From a checkpoint of a small transformer trained on Wikipedia: vocabulary 31239, untied embeddings.
MLP neurons of a small language model. Each row is named by its layer, matrix (gate and up: input weights; down: output weights) and neuron, and shows model dimensions 96-159. Each number is 50 + 15 x the weight over its row's rms, rounded and kept within 0 to 99. A neuron's up and down rows have the sign that makes its largest values positive.
After each neuron's rows, "fires after" lists the tokens most often just before its 100 highest values on Wikipedia text that the model never trained on.

L9.gate980:55 60 50 60 82 53 49 65 63 30 61 42 46 35 50 55 46 72 41 56 36 37 44 10 77 42 46 42 33 43 30 44 77 44 35 57 36 23 52 54 53 50 39 57 55 48 40 49 43 36 79 52 65 44 57 57 19 74 44 55 61 46 37 49
L9.up980:53 50 43 45 64 62 37 49 48 68 57 39 38 73 70 36 46 49 60 59 53 65 72 59 65 25 52 57 46 74 38 35 39 59 53 31 58 44 44 75 52 62 47 30 59 64 75 60 42 31 52 24 42 70 57 32 45 52 54 49 48 48 65 47
L9.down980:40 58 40 54 46 54 92 32 13 51 56 65 29 63 62 49 68 37 42 38 56 42 61 38 32 64 49 46 69 47 70 33 48 52 48 55 66 50 36 48 37 28 40 73 07 64 49 50 75 51 44 34 44 68 51 51 31 71 60 69 74 81 47 58
fires after: ",", "."

L9.gate238:36 50 32 66 50 42 42 68 67 37 30 56 42 71 55 49 61 66 22 57 36 64 19 69 50 44 49 19 40 60 62 49 25 50 54 70 31 58 48 42 47 59 60 30 62 53 54 52 58 48 19 64 42 69 49 65 56 53 43 18 80 65 68 38
L9.up238:18 59 27 40 43 60 73 53 49 55 16 45 68 39 55 28 60 43 49 47 50 77 41 65 68 37 45 60 33 55 63 61 41 32 62 44 46 60 33 53 38 58 36 33 50 51 49 27 50 59 30 41 42 83 43 47 75 47 62 42 57 66 65 58
L9.down238:40 55 51 51 39 54 55 50 37 64 48 41 66 00 42 41 58 42 42 13 32 37 51 58 78 62 36 33 27 42 78 56 51 46 62 80 45 48 47 52 73 37 83 33 38 15 29 60 68 44 51 58 49 57 60 28 51 50 64 56 57 51 48 60
fires after: " ", "1", "3", "4", "7"

L3.gate1850:28 37 52 57 49 43 52 44 84 59 52 59 42 57 42 58 39 58 48 55 17 50 50 30 28 52 51 58 47 47 60 27 31 06 52 61 58 47 48 75 41 63 56 20 76 56 34 85 61 49 56 60 48 57 54 65 39 73 42 54 34 49 55 20
L3.up1850:43 64 43 62 47 48 42 36 60 61 41 66 25 46 37 75 21 48 22 36 34 46 68 37 66 32 50 28 45 41 47 42 30 49 41 61 55 35 58 59 72 58 53 63 53 44 39 75 48 36 37 51 39 35 55 55 29 60 27 37 37 43 58 35
L3.down1850:43 51 55 43 48 39 56 59 51 56 39 47 43 43 60 45 50 55 42 58 55 46 38 37 62 48 46 61 35 51 49 85 40 57 38 44 42 19 44 63 66 59 45 60 00 58 41 57 48 42 46 68 62 28 46 63 35 60 37 44 49 59 57 33
fires after: ".", "0", " Preceded", ")", " Succeeded"

L3.gate1461:63 62 41 60 50 45 32 37 52 50 50 39 51 34 40 41 56 45 53 43 40 15 51 71 43 29 46 62 52 72 56 39 37 49 75 52 64 58 59 62 37 55 65 22 46 26 37 60 45 38 51 42 47 55 41 57 56 64 48 48 25 46 51 30
L3.up1461:38 67 59 63 61 41 54 38 45 66 14 46 21 58 59 58 48 35 51 59 57 74 55 79 42 27 40 64 64 69 50 66 57 41 67 54 64 61 50 32 47 55 73 32 48 38 39 72 48 41 29 54 38 45 37 55 36 58 32 36 54 39 53 48
L3.down1461:37 60 49 38 56 29 40 44 41 50 48 64 30 40 62 62 49 27 64 53 35 56 42 58 45 74 43 46 45 59 42 80 70 56 39 90 67 57 68 30 64 60 32 41 00 40 47 62 90 46 61 23 43 08 33 40 55 58 56 94 30 86 15 51
fires after: "\n", "."

L9.gate530:53 17 40 65 44 29 56 39 44 47 55 48 57 72 46 75 58 59 71 45 68 26 32 48 36 44 33 45 64 55 52 60 48 42 23 49 59 42 74 38 58 52 37 43 64 71 22 66 37 35 44 51 45 54 66 85 43 79 63 49 58 37 88 40
L9.up530:56 99 60 60 29 34 95 75 76 75 31 49 30 42 56 38 06 66 56 61 47 46 46 56 46 63 29 21 44 67 42 67 60 67 66 53 62 58 25 14 45 59 72 67 41 40 30 51 55 61 45 37 54 31 25 29 80 62 60 34 43 51 52 75
L9.down530:58 46 44 50 72 52 56 45 48 57 52 33 47 36 53 82 48 51 67 41 92 41 62 42 41 63 68 50 33 54 35 21 45 73 69 79 54 48 23 47 74 69 56 46 00 42 23 83 58 59 58 40 53 42 59 55 82 60 50 66 31 62 31 67
fires after: " ", " a"

L9.gate628:82 63 50 36 60 50 65 47 64 42 71 56 36 72 34 43 43 52 67 59 47 23 56 44 59 44 68 36 66 71 45 53 39 43 49 40 58 39 50 43 47 36 50 57 57 63 55 49 28 51 48 51 91 43 83 64 41 51 41 58 57 54 35 52
L9.up628:38 77 35 59 31 41 71 66 48 63 49 58 45 57 47 55 62 44 67 56 36 33 73 62 69 20 16 20 60 64 51 44 37 36 66 41 62 40 49 29 44 58 55 81 61 63 31 77 45 33 60 50 64 59 59 40 69 68 50 61 33 35 59 68
L9.down628:83 48 61 57 43 38 71 26 42 29 56 44 50 42 51 49 64 51 44 24 53 51 52 33 45 37 46 59 68 62 74 29 72 57 36 57 56 48 40 76 55 78 47 43 25 74 53 68 65 16 54 53 71 47 52 46 54 99 49 56 47 35 75 55
fires after: " was", " were", ",", " are", "'", " is"

L3.gate1186:24 38 19 85 80 00 58 44 44 46 65 48 60 34 54 79 22 52 18 48 49 38 14 37 64 56 31 41 33 47 47 52 26 44 73 30 61 73 54 58 47 63 58 38 58 63 66 63 51 45 27 34 53 67 44 33 43 38 53 66 63 56 21 70
L3.up1186:54 27 47 61 53 61 44 61 55 60 59 63 56 56 75 42 36 55 51 22 46 52 39 22 37 43 64 36 52 65 46 49 19 37 37 55 53 52 47 52 52 60 45 50 41 55 47 77 40 34 28 41 52 69 42 68 51 42 57 41 53 49 32 60
L3.down1186:70 42 30 39 74 33 48 76 47 40 40 62 54 36 49 25 83 47 48 57 31 42 29 59 46 64 35 33 59 30 42 69 19 51 42 37 64 73 56 48 51 44 52 33 00 43 48 51 57 32 44 47 57 67 75 39 29 75 36 31 67 60 59 67
fires after: "\n", ":", "-", "|", " |"

L3.gate392:64 40 31 42 39 48 37 44 38 57 45 51 51 53 43 35 38 50 52 52 59 45 56 60 68 50 30 66 37 46 65 70 28 44 69 35 73 50 45 40 55 61 47 67 46 32 63 59 45 58 60 62 28 52 39 62 49 56 22 60 51 37 79 13
L3.up392:52 22 39 65 77 52 53 49 40 46 37 44 58 35 42 30 45 39 44 50 44 45 26 54 69 60 36 36 37 30 52 59 55 62 76 51 54 56 66 58 67 37 61 66 50 20 77 58 36 22 48 74 64 52 37 62 63 35 45 46 49 74 80 24
L3.down392:50 64 27 57 69 51 33 32 63 60 37 58 55 33 37 51 15 85 58 42 56 50 77 67 52 43 50 53 44 52 46 47 29 47 46 27 52 61 44 28 46 59 15 40 00 39 50 63 51 60 53 55 53 39 54 49 37 28 35 63 39 55 68 60
fires after: ".", ",", " \"", "\n"

L3.gate1143:62 38 42 43 45 57 33 59 44 33 47 44 84 49 40 52 53 65 37 43 63 50 46 23 37 30 47 27 31 55 69 58 30 44 38 43 64 50 53 77 43 69 39 27 55 82 60 48 56 48 52 66 61 48 55 49 71 43 56 37 26 62 86 57
L3.up1143:42 51 63 30 58 47 58 50 51 71 44 45 44 54 60 58 51 42 56 36 59 80 31 44 50 49 56 37 43 63 25 75 28 75 50 38 31 80 49 62 56 54 54 49 63 52 58 38 78 69 30 43 47 48 41 32 20 47 61 26 32 41 56 84
L3.down1143:41 66 38 53 19 43 70 41 41 47 50 41 55 44 47 55 40 81 26 39 51 74 46 62 62 16 53 26 34 81 68 82 29 46 40 55 29 50 46 47 48 25 29 56 23 79 50 26 49 67 32 34 37 39 42 66 61 54 58 36 42 83 40 51
fires after: "4", "8", "7", "5", "3"

L3.gate921:52 65 49 38 48 53 31 59 50 66 49 33 66 59 74 43 50 35 47 51 79 38 33 38 14 90 42 34 57 24 52 69 19 54 49 38 72 67 67 47 55 32 66 21 57 53 25 43 52 51 42 59 76 60 46 37 67 64 36 55 52 55 50 29
L3.up921:61 62 49 54 47 58 37 43 58 29 47 37 51 56 48 49 47 40 59 67 31 50 44 42 28 65 52 51 53 45 00 68 37 33 57 49 45 56 59 56 67 65 68 51 67 66 42 47 71 59 42 41 53 62 27 42 46 60 49 22 49 44 71 53
L3.down921:29 94 55 24 37 54 66 61 50 50 44 42 29 40 62 33 54 64 44 59 28 55 35 37 43 45 56 41 38 61 44 43 36 65 23 50 54 38 60 54 61 76 44 46 05 57 34 72 58 40 49 31 68 74 67 65 47 46 65 52 27 50 59 54
fires after: " |", " (", "-", "\n", "|", " the"

L3.gate1147:64 25 59 54 60 34 34 39 44 40 56 31 51 41 42 21 62 39 41 17 61 43 51 49 46 56 63 51 34 22 35 39 46 53 27 72 36 46 34 58 43 35 57 39 73 64 46 89 63 29 91 64 51 50 40 66 84 77 58 45 63 57 67 30
L3.up1147:43 89 63 71 76 57 55 58 50 54 46 44 52 53 53 31 39 55 30 61 52 61 66 74 41 62 42 56 46 18 40 43 36 60 37 40 54 78 62 64 38 43 71 51 44 36 49 38 63 52 74 51 50 49 62 51 54 52 44 39 43 64 72 25
L3.down1147:30 49 40 48 40 45 26 20 34 47 45 35 36 37 48 51 55 35 51 64 56 68 40 64 46 40 44 56 41 21 28 49 73 54 48 83 27 42 36 59 45 50 63 40 17 32 59 61 58 59 45 56 49 69 54 47 57 56 60 55 56 64 56 53
fires after: "\n", " |"

L3.gate1056:45 55 65 64 52 30 65 22 39 56 64 41 55 72 22 87 77 43 64 73 43 50 61 47 49 59 39 72 33 48 66 49 52 46 65 47 44 55 61 36 46 42 87 66 69 39 63 66 33 32 45 55 69 49 60 47 47 68 40 59 50 49 31 73
L3.up1056:54 49 53 40 66 42 60 41 25 74 58 78 67 69 30 47 47 46 41 48 40 68 54 50 52 90 54 58 52 58 60 48 32 84 48 59 56 59 33 50 53 29 67 79 62 57 61 74 74 43 56 59 81 51 59 26 67 49 50 60 33 52 44 49
L3.down1056:64 44 38 48 41 61 62 57 51 75 35 21 55 63 54 56 48 43 62 57 41 40 45 56 52 54 18 63 59 49 45 64 74 43 64 64 24 58 32 54 51 59 47 69 00 53 66 32 69 42 52 48 54 46 75 62 45 50 42 45 58 56 45 52
fires after: "–", " N"

L9.gate1777:24 59 40 60 49 65 54 48 33 67 48 43 63 34 34 56 48 33 63 40 42 42 49 49 86 60 40 50 49 63 54 57 43 50 22 47 24 57 59 52 33 40 40 53 58 51 66 82 65 36 71 55 50 38 57 84 80 70 40 42 51 21 54 28
L9.up1777:47 45 14 51 50 40 63 31 76 93 57 68 54 29 42 42 59 72 51 59 54 65 39 43 43 62 67 42 54 35 58 47 42 75 46 48 46 52 70 53 47 54 68 32 55 42 40 55 47 55 60 41 53 34 89 42 53 62 63 42 26 59 66 36
L9.down1777:92 45 40 48 78 61 59 53 47 68 71 40 11 69 55 70 46 53 52 64 65 42 42 40 59 53 66 52 72 59 45 49 27 45 40 85 49 59 36 40 39 60 19 52 18 51 61 50 71 24 48 56 32 41 59 58 56 57 61 40 59 51 53 84
fires after: " ", " |", "–"

L3.gate1332:88 55 42 36 52 31 54 56 56 51 36 47 60 31 35 61 57 53 48 55 45 65 56 57 44 42 45 41 39 39 54 59 56 63 40 36 56 73 61 40 43 59 43 49 58 63 48 83 65 57 42 69 40 68 55 39 45 39 74 48 50 70 82 58
L3.up1332:60 59 60 33 58 60 44 40 69 12 40 25 69 66 37 42 75 38 45 59 47 68 30 54 61 48 51 46 20 38 64 51 35 51 45 45 27 40 50 59 28 55 49 56 32 54 50 51 51 47 36 51 56 54 50 70 43 52 59 64 59 67 66 66
L3.down1332:20 33 45 46 32 51 46 60 58 37 19 58 53 69 78 54 42 29 47 32 48 29 50 35 64 49 63 51 41 49 68 88 43 51 52 37 16 49 69 52 55 41 32 44 30 64 52 54 38 76 62 52 78 27 47 39 50 38 67 40 19 77 45 70
fires after: ".", "6", "3", "4", "5", "8"

L9.gate27:37 66 26 56 64 50 54 43 57 71 46 58 42 69 61 30 64 52 26 55 71 50 50 23 23 39 39 51 45 38 30 54 59 55 90 43 43 43 30 64 45 59 59 28 53 53 57 48 46 57 57 38 85 44 75 50 40 34 45 44 27 86 29 47
L9.up27:52 25 77 32 62 59 45 19 57 37 61 60 45 38 42 74 43 30 48 55 54 65 39 41 67 56 50 61 45 58 27 48 38 47 21 72 48 59 47 40 28 71 30 48 42 59 42 64 59 50 22 29 50 62 24 73 46 56 60 43 79 44 72 54
L9.down27:49 60 63 46 60 62 73 38 36 45 53 31 40 48 32 44 47 70 39 61 71 33 35 33 35 51 83 49 59 41 52 31 31 47 63 66 50 64 48 27 58 40 66 70 00 59 55 36 46 62 50 15 52 32 35 43 33 20 65 42 57 57 62 43
fires after: "9", " ", "0", "\n", "|"

L9.gate1762:79 48 27 56 42 37 59 44 54 22 39 28 32 40 19 89 38 63 59 63 37 61 52 43 66 45 59 39 47 39 31 55 63 48 58 69 60 56 30 27 42 81 64 50 54 43 61 55 35 46 55 57 55 39 49 51 53 68 27 35 56 74 64 50
L9.up1762:55 45 69 69 67 43 48 56 52 42 69 08 67 49 36 42 46 75 72 89 39 50 35 63 60 53 25 45 34 23 49 37 48 54 42 41 31 41 31 60 37 41 41 17 62 62 57 57 43 28 39 38 70 45 40 68 70 55 53 49 81 22 62 84
L9.down1762:21 60 51 29 42 51 56 49 60 53 46 59 67 67 57 54 47 63 48 30 50 51 51 73 45 52 73 38 65 67 85 52 54 40 53 47 40 46 54 53 46 42 37 64 00 63 65 48 49 46 51 32 38 46 49 25 31 54 26 35 44 67 40 45
fires after: ",", ".", " and", " ("

L3.gate624:40 29 51 31 63 53 39 68 37 46 60 39 43 40 50 39 48 53 35 50 65 27 56 22 44 22 34 49 55 67 73 38 31 30 43 62 63 61 58 60 43 63 51 56 39 81 68 26 37 28 49 71 38 61 51 70 29 72 43 18 41 29 38 76
L3.up624:46 56 45 22 52 61 46 34 87 38 90 72 30 53 58 49 80 43 64 60 48 34 58 56 62 50 64 59 35 63 40 77 42 36 73 48 52 62 46 55 46 33 41 58 64 28 54 34 60 28 64 61 27 59 72 52 42 68 42 37 34 40 65 39
L3.down624:51 54 46 46 54 40 44 50 69 58 62 52 67 56 40 57 55 68 57 39 65 63 57 51 68 63 42 32 49 38 58 54 53 79 07 44 55 44 60 81 65 44 62 38 25 50 44 23 41 71 29 25 61 47 49 47 45 69 21 60 63 52 50 60
fires after: "0", "\n", "-"

L3.gate609:64 35 43 46 40 54 37 49 41 58 60 08 52 23 40 78 67 72 53 67 58 34 50 23 37 48 69 56 39 53 67 50 41 47 38 27 47 76 03 26 47 34 48 38 57 67 53 53 48 46 64 48 58 53 45 31 60 41 36 51 24 25 58 51
L3.up609:40 09 52 57 21 86 61 56 59 64 41 33 75 57 70 63 50 55 57 69 61 23 54 54 45 44 32 70 46 47 54 52 26 49 40 37 50 44 31 80 38 63 75 54 43 61 41 33 87 36 44 52 36 29 37 73 63 59 37 49 58 80 39 85
L3.down609:59 46 35 57 22 34 32 58 44 33 37 26 78 65 44 21 56 60 37 42 09 57 39 38 50 37 81 41 47 44 27 16 60 39 28 63 49 72 48 15 53 58 25 52 53 57 37 36 38 55 31 56 64 63 46 62 19 37 65 44 63 56 62 47
fires after: "6", "5", "4", "7", " to"

L3.gate996:69 56 42 38 50 56 17 60 39 44 44 46 70 61 43 32 62 50 25 76 59 62 63 55 49 33 58 65 34 41 47 47 44 59 48 16 57 44 64 59 41 76 84 69 43 22 62 52 55 57 51 40 50 31 21 84 59 65 53 63 45 58 62 31
L3.up996:31 30 31 83 51 36 35 66 43 66 54 49 46 21 80 55 28 57 40 66 59 53 54 38 43 54 68 55 34 22 67 35 53 71 44 45 65 42 71 60 41 60 66 45 63 63 38 48 74 50 19 48 40 32 45 51 74 39 70 46 52 67 71 66
L3.down996:67 44 49 52 63 26 40 42 49 51 61 34 54 27 18 40 47 53 46 60 68 56 98 63 46 22 39 56 28 39 63 53 62 52 59 67 40 50 64 43 54 52 49 79 56 42 38 41 53 43 62 72 59 46 56 27 40 80 63 45 61 64 70 50
fires after: "\n", " was", ",", "9"

L3.gate11:37 51 46 62 41 55 27 44 31 55 15 62 41 28 51 47 54 46 29 53 72 64 45 32 38 59 61 53 65 40 43 58 40 49 61 65 45 68 48 64 41 36 55 42 73 37 40 72 54 65 49 39 44 36 69 59 61 71 35 72 57 33 39 27
L3.up11:72 54 45 69 20 19 54 36 71 61 59 45 52 44 29 55 48 26 28 53 66 53 68 45 41 70 24 32 51 32 54 36 66 65 51 43 73 38 53 46 50 60 38 43 59 42 50 47 71 76 36 50 38 41 55 56 64 56 49 59 50 45 66 34
L3.down11:62 49 34 72 61 32 65 47 44 63 41 64 52 66 74 32 51 46 36 51 73 45 42 63 65 34 89 62 66 36 59 68 47 51 45 73 38 51 61 69 20 49 43 29 43 35 69 55 39 64 37 78 30 48 65 46 41 52 57 70 95 38 54 72
fires after: " |", "ared"

L3.gate449:41 59 57 66 33 32 40 42 51 36 39 46 66 31 55 51 65 77 42 49 52 57 48 25 42 39 43 44 46 76 30 54 46 48 22 52 52 46 22 81 47 62 43 60 48 65 41 68 56 49 51 50 37 82 47 39 54 50 66 52 44 68 82 56
L3.up449:36 43 73 62 37 25 59 61 58 56 61 55 40 40 58 86 54 43 76 40 60 37 54 38 51 43 37 44 36 59 47 67 58 27 59 25 41 34 31 49 45 53 57 45 57 82 52 56 64 38 61 49 40 65 41 67 27 42 35 50 57 36 93 56
L3.down449:37 56 44 40 45 41 36 38 50 37 24 60 57 56 55 54 56 58 63 49 65 51 46 64 43 64 30 42 62 64 64 36 37 45 19 46 40 46 51 57 64 44 45 67 00 44 40 71 52 30 72 00 62 40 76 66 62 46 56 38 42 76 35 44
fires after: "\n", ".", "-"

L3.gate352:41 48 39 38 51 29 60 62 62 46 55 33 46 27 30 49 50 53 64 82 81 54 35 43 43 56 55 34 47 38 60 53 40 67 59 47 71 49 48 19 60 27 57 49 50 66 40 41 47 58 46 47 43 67 24 42 36 65 27 64 27 59 66 48
L3.up352:40 34 20 69 23 50 56 62 47 47 27 44 42 62 62 58 57 57 74 48 63 62 66 22 44 54 66 66 44 45 60 42 73 30 49 57 46 72 63 49 61 51 58 38 36 32 57 33 64 67 57 55 69 43 34 45 52 56 42 68 34 49 47 60
L3.down352:57 53 66 45 22 68 44 55 31 25 30 25 51 73 67 51 33 79 58 34 69 55 43 51 41 50 57 68 63 72 40 48 63 35 27 73 82 73 55 53 41 50 69 47 38 44 55 63 56 40 27 63 44 39 73 49 64 50 62 56 42 12 28 71
fires after: "°", "7", "″"

L3.gate295:45 46 61 51 46 41 49 75 45 56 80 54 35 43 35 67 68 79 35 48 42 73 43 28 72 50 48 44 31 69 72 57 59 75 45 26 37 53 69 28 47 23 25 05 40 40 80 62 50 53 39 36 59 73 39 39 65 66 36 44 56 20 62 18
L3.up295:67 49 65 40 33 29 47 53 60 64 64 25 66 36 26 66 77 52 46 38 56 64 37 36 76 41 71 32 30 69 53 35 57 81 61 45 35 49 44 23 50 35 38 43 36 36 68 51 66 46 62 62 48 68 48 44 67 53 52 55 28 46 66 51
L3.down295:82 27 42 56 27 44 27 34 41 63 44 52 45 37 54 25 64 62 34 37 23 31 32 58 43 43 52 35 63 33 55 93 63 30 35 42 51 76 64 64 43 45 41 32 00 50 48 38 63 70 41 60 46 31 63 24 57 52 65 56 71 30 38 40
fires after: "8", "7", "3", ".", "5"

L9.gate87:71 38 36 67 76 35 45 56 40 55 55 48 64 46 42 30 70 41 59 52 43 32 41 56 34 13 49 39 24 62 64 40 60 30 19 72 38 40 72 55 38 46 56 61 82 55 60 71 55 36 43 65 64 41 54 71 39 44 41 52 49 68 41 61
L9.up87:40 61 27 55 62 57 69 40 34 63 44 54 44 44 53 29 27 25 74 65 34 43 38 53 52 35 61 48 41 46 40 62 53 75 25 41 38 37 57 36 50 76 47 69 65 53 39 66 26 80 14 50 41 69 72 29 53 58 31 57 49 62 62 31
L9.down87:42 57 47 61 48 64 49 47 44 61 39 61 46 24 69 52 46 52 69 45 39 42 26 47 50 31 30 57 61 73 61 51 68 48 53 50 29 57 39 51 40 53 47 63 04 35 22 66 55 23 35 30 26 44 59 71 65 37 54 55 70 41 45 37
fires after: " ", "9", ".", " .", "1", " |"

L9.gate938:59 35 41 57 41 33 54 66 32 72 44 48 60 43 44 70 16 64 56 45 46 67 19 54 32 38 14 38 39 56 35 34 45 61 57 48 51 48 41 37 58 76 45 41 97 24 42 41 43 57 69 69 43 67 56 52 34 81 22 52 34 47 43 50
L9.up938:50 49 40 75 39 21 62 82 69 64 51 33 73 65 48 65 49 74 36 45 47 77 38 41 72 56 63 65 78 53 41 53 46 26 52 13 32 78 28 59 49 54 54 67 75 49 38 42 78 45 61 60 55 49 63 60 38 47 25 72 28 33 62 35
L9.down938:61 67 37 46 34 54 35 54 63 40 63 47 44 50 57 63 56 70 73 38 53 37 60 64 58 49 79 61 57 75 36 65 56 32 32 40 50 51 46 34 39 49 49 48 01 40 55 60 80 42 35 70 56 37 74 24 62 44 36 40 36 60 67 40
fires after: " |", "2", "7", "4"

L9.gate620:73 50 47 34 94 45 52 21 60 61 76 21 58 62 40 71 58 49 17 51 73 31 33 39 61 51 49 56 21 78 61 42 37 58 41 34 42 31 23 60 53 52 75 60 61 61 65 51 60 32 30 36 68 54 38 57 67 78 86 52 30 56 39 51
L9.up620:40 55 47 28 34 26 70 52 21 50 48 41 65 46 60 62 52 61 75 68 63 50 40 49 56 18 77 62 41 57 60 42 43 39 61 40 43 10 25 39 58 40 65 43 54 44 36 50 65 60 42 47 70 63 53 51 65 31 47 54 50 27 65 52
L9.down620:18 52 55 32 66 62 60 39 48 57 67 49 31 25 45 45 58 54 60 59 47 58 37 62 75 62 47 49 54 43 73 71 68 67 27 48 72 23 26 46 14 57 95 56 65 21 37 46 58 26 57 29 41 74 38 42 68 66 67 62 27 46 22 53
fires after: " ", "1", "2", " (", "0", "9"

L3.gate1979:70 54 39 55 44 50 48 38 35 73 33 64 92 08 31 75 18 67 61 53 55 26 53 38 30 55 42 50 55 79 87 40 25 73 72 62 57 64 31 74 41 48 36 44 45 73 48 57 32 47 54 34 60 39 30 67 73 55 50 64 41 57 64 59
L3.up1979:32 29 37 48 38 56 52 70 78 30 47 60 33 44 32 42 81 75 44 56 67 66 46 35 53 59 36 37 57 43 63 28 32 62 52 52 54 65 54 49 41 56 53 63 55 60 62 40 47 55 54 51 83 62 28 48 39 38 38 47 52 71 52 82
L3.down1979:57 74 45 41 22 35 67 65 35 67 41 59 70 38 59 65 34 67 75 52 52 22 50 56 49 35 31 07 59 74 52 52 45 55 48 47 27 50 28 68 68 71 41 52 67 78 43 46 49 56 46 59 55 63 37 61 57 45 44 61 36 58 34 54
fires after: "3", "4", "5"

L9.gate1798:54 53 52 47 66 46 48 64 56 64 68 49 43 39 69 77 59 52 25 32 44 50 41 23 50 69 47 39 34 45 39 60 54 29 51 58 24 26 63 53 40 66 23 75 66 67 60 42 60 51 50 39 50 78 25 89 28 45 67 40 53 33 61 55
L9.up1798:23 54 43 48 39 24 50 57 53 43 37 59 43 19 47 39 41 38 66 39 73 49 80 51 67 17 31 63 30 45 69 45 44 19 77 35 53 62 43 32 45 60 56 54 53 63 25 47 55 46 48 32 41 53 50 48 56 39 57 37 62 55 59 37
L9.down1798:27 38 56 43 54 35 37 76 54 33 31 71 47 65 33 57 54 16 54 34 53 50 62 51 63 50 21 65 73 39 28 59 29 49 58 67 42 45 55 32 53 37 65 46 75 58 44 31 44 27 47 60 91 84 46 57 75 40 47 31 48 41 44 31
fires after: " ", "2", "-"

L3.gate640:81 38 22 57 75 51 56 54 58 67 34 41 36 34 43 62 54 24 52 78 77 37 55 21 57 56 73 41 55 61 54 48 42 66 70 48 36 62 36 77 65 71 64 62 56 47 41 69 32 60 79 64 49 43 63 63 54 68 48 53 23 58 75 40
L3.up640:61 33 38 41 29 51 61 20 48 54 52 64 39 33 47 43 63 44 47 39 57 64 53 18 68 52 66 57 30 47 51 39 86 57 53 42 36 59 46 53 64 51 13 71 59 65 47 38 53 47 47 37 43 66 26 38 56 54 46 42 67 54 35 61
L3.down640:72 29 66 53 46 27 74 59 41 45 13 31 99 33 45 41 28 76 53 76 41 32 41 39 54 72 46 45 23 33 49 66 43 33 60 42 33 52 58 55 53 57 10 47 98 62 60 43 29 64 47 65 58 61 40 40 48 57 57 54 72 57 49 57
fires after: "9", "8", "7", "6"

L9.gate701:41 56 33 81 86 59 48 46 57 45 74 58 55 37 31 72 70 55 33 38 79 54 57 44 56 49 34 26 63 53 63 56 40 68 41 42 50 28 66 44 07 65 47 68 61 56 56 51 39 51 58 32 78 97 38 30 77 61 36 34 64 77 55 50
L9.up701:44 47 49 48 59 44 66 33 25 20 63 75 33 48 25 22 32 44 63 59 52 59 34 58 61 50 54 47 62 62 28 52 41 68 70 67 57 55 43 34 72 69 44 53 39 31 42 58 60 64 27 48 60 66 46 58 42 54 48 37 64 59 72 42
L9.down701:38 60 61 43 43 23 50 38 32 39 49 63 43 62 69 54 46 53 68 40 67 20 42 57 48 54 56 44 53 55 62 48 52 60 54 38 60 63 43 39 42 59 58 48 45 25 62 61 60 54 60 31 41 61 47 15 48 39 49 63 71 34 61 60
fires after: "0", "9", "2", " ", "|", " |"

L3.gate1810:33 63 58 62 53 43 37 38 69 24 68 61 65 17 53 53 75 48 59 36 44 62 42 41 89 65 76 61 67 62 41 33 53 15 54 64 52 68 42 42 52 64 42 46 62 37 22 52 41 41 28 33 61 40 39 69 43 56 65 46 54 34 75 62
L3.up1810:39 80 44 41 69 59 33 23 46 69 32 62 64 49 09 86 47 43 46 95 64 57 57 44 50 32 33 65 33 51 27 47 61 48 52 49 55 44 35 39 50 64 45 06 45 64 44 78 64 45 39 56 64 36 60 70 50 32 73 37 65 70 64 57
L3.down1810:44 52 48 47 38 25 45 59 27 55 62 30 54 28 82 42 52 16 37 26 58 55 08 55 35 66 40 36 77 64 58 59 59 46 37 42 51 79 73 64 40 55 32 53 00 40 34 61 47 61 49 46 65 45 46 56 60 71 43 73 64 17 41 54
fires after: ".", "\n", " the", " |", " \""

L3.gate1239:56 56 55 46 63 53 66 74 55 67 39 51 42 51 51 33 60 36 69 76 60 33 35 38 65 35 46 46 34 35 65 44 53 29 57 35 61 52 40 53 33 71 53 40 50 47 33 47 36 59 30 60 51 50 48 54 48 77 54 56 69 92 91 62
L3.up1239:74 43 64 35 86 52 72 48 29 63 37 73 68 42 54 36 53 44 33 43 83 45 64 47 51 75 66 68 55 51 63 50 55 29 41 81 53 79 19 37 52 58 31 57 78 64 19 54 66 57 64 70 68 51 37 43 37 43 57 54 63 54 62 65
L3.down1239:53 72 70 60 48 54 65 61 61 66 26 33 75 57 54 18 51 40 41 44 65 59 52 56 63 06 25 44 43 55 32 57 41 44 59 64 27 76 44 61 40 65 57 54 48 32 39 97 25 53 48 74 45 30 54 47 47 38 48 51 55 57 76 65
fires after: ".", "3", "0", "7", "5", "8"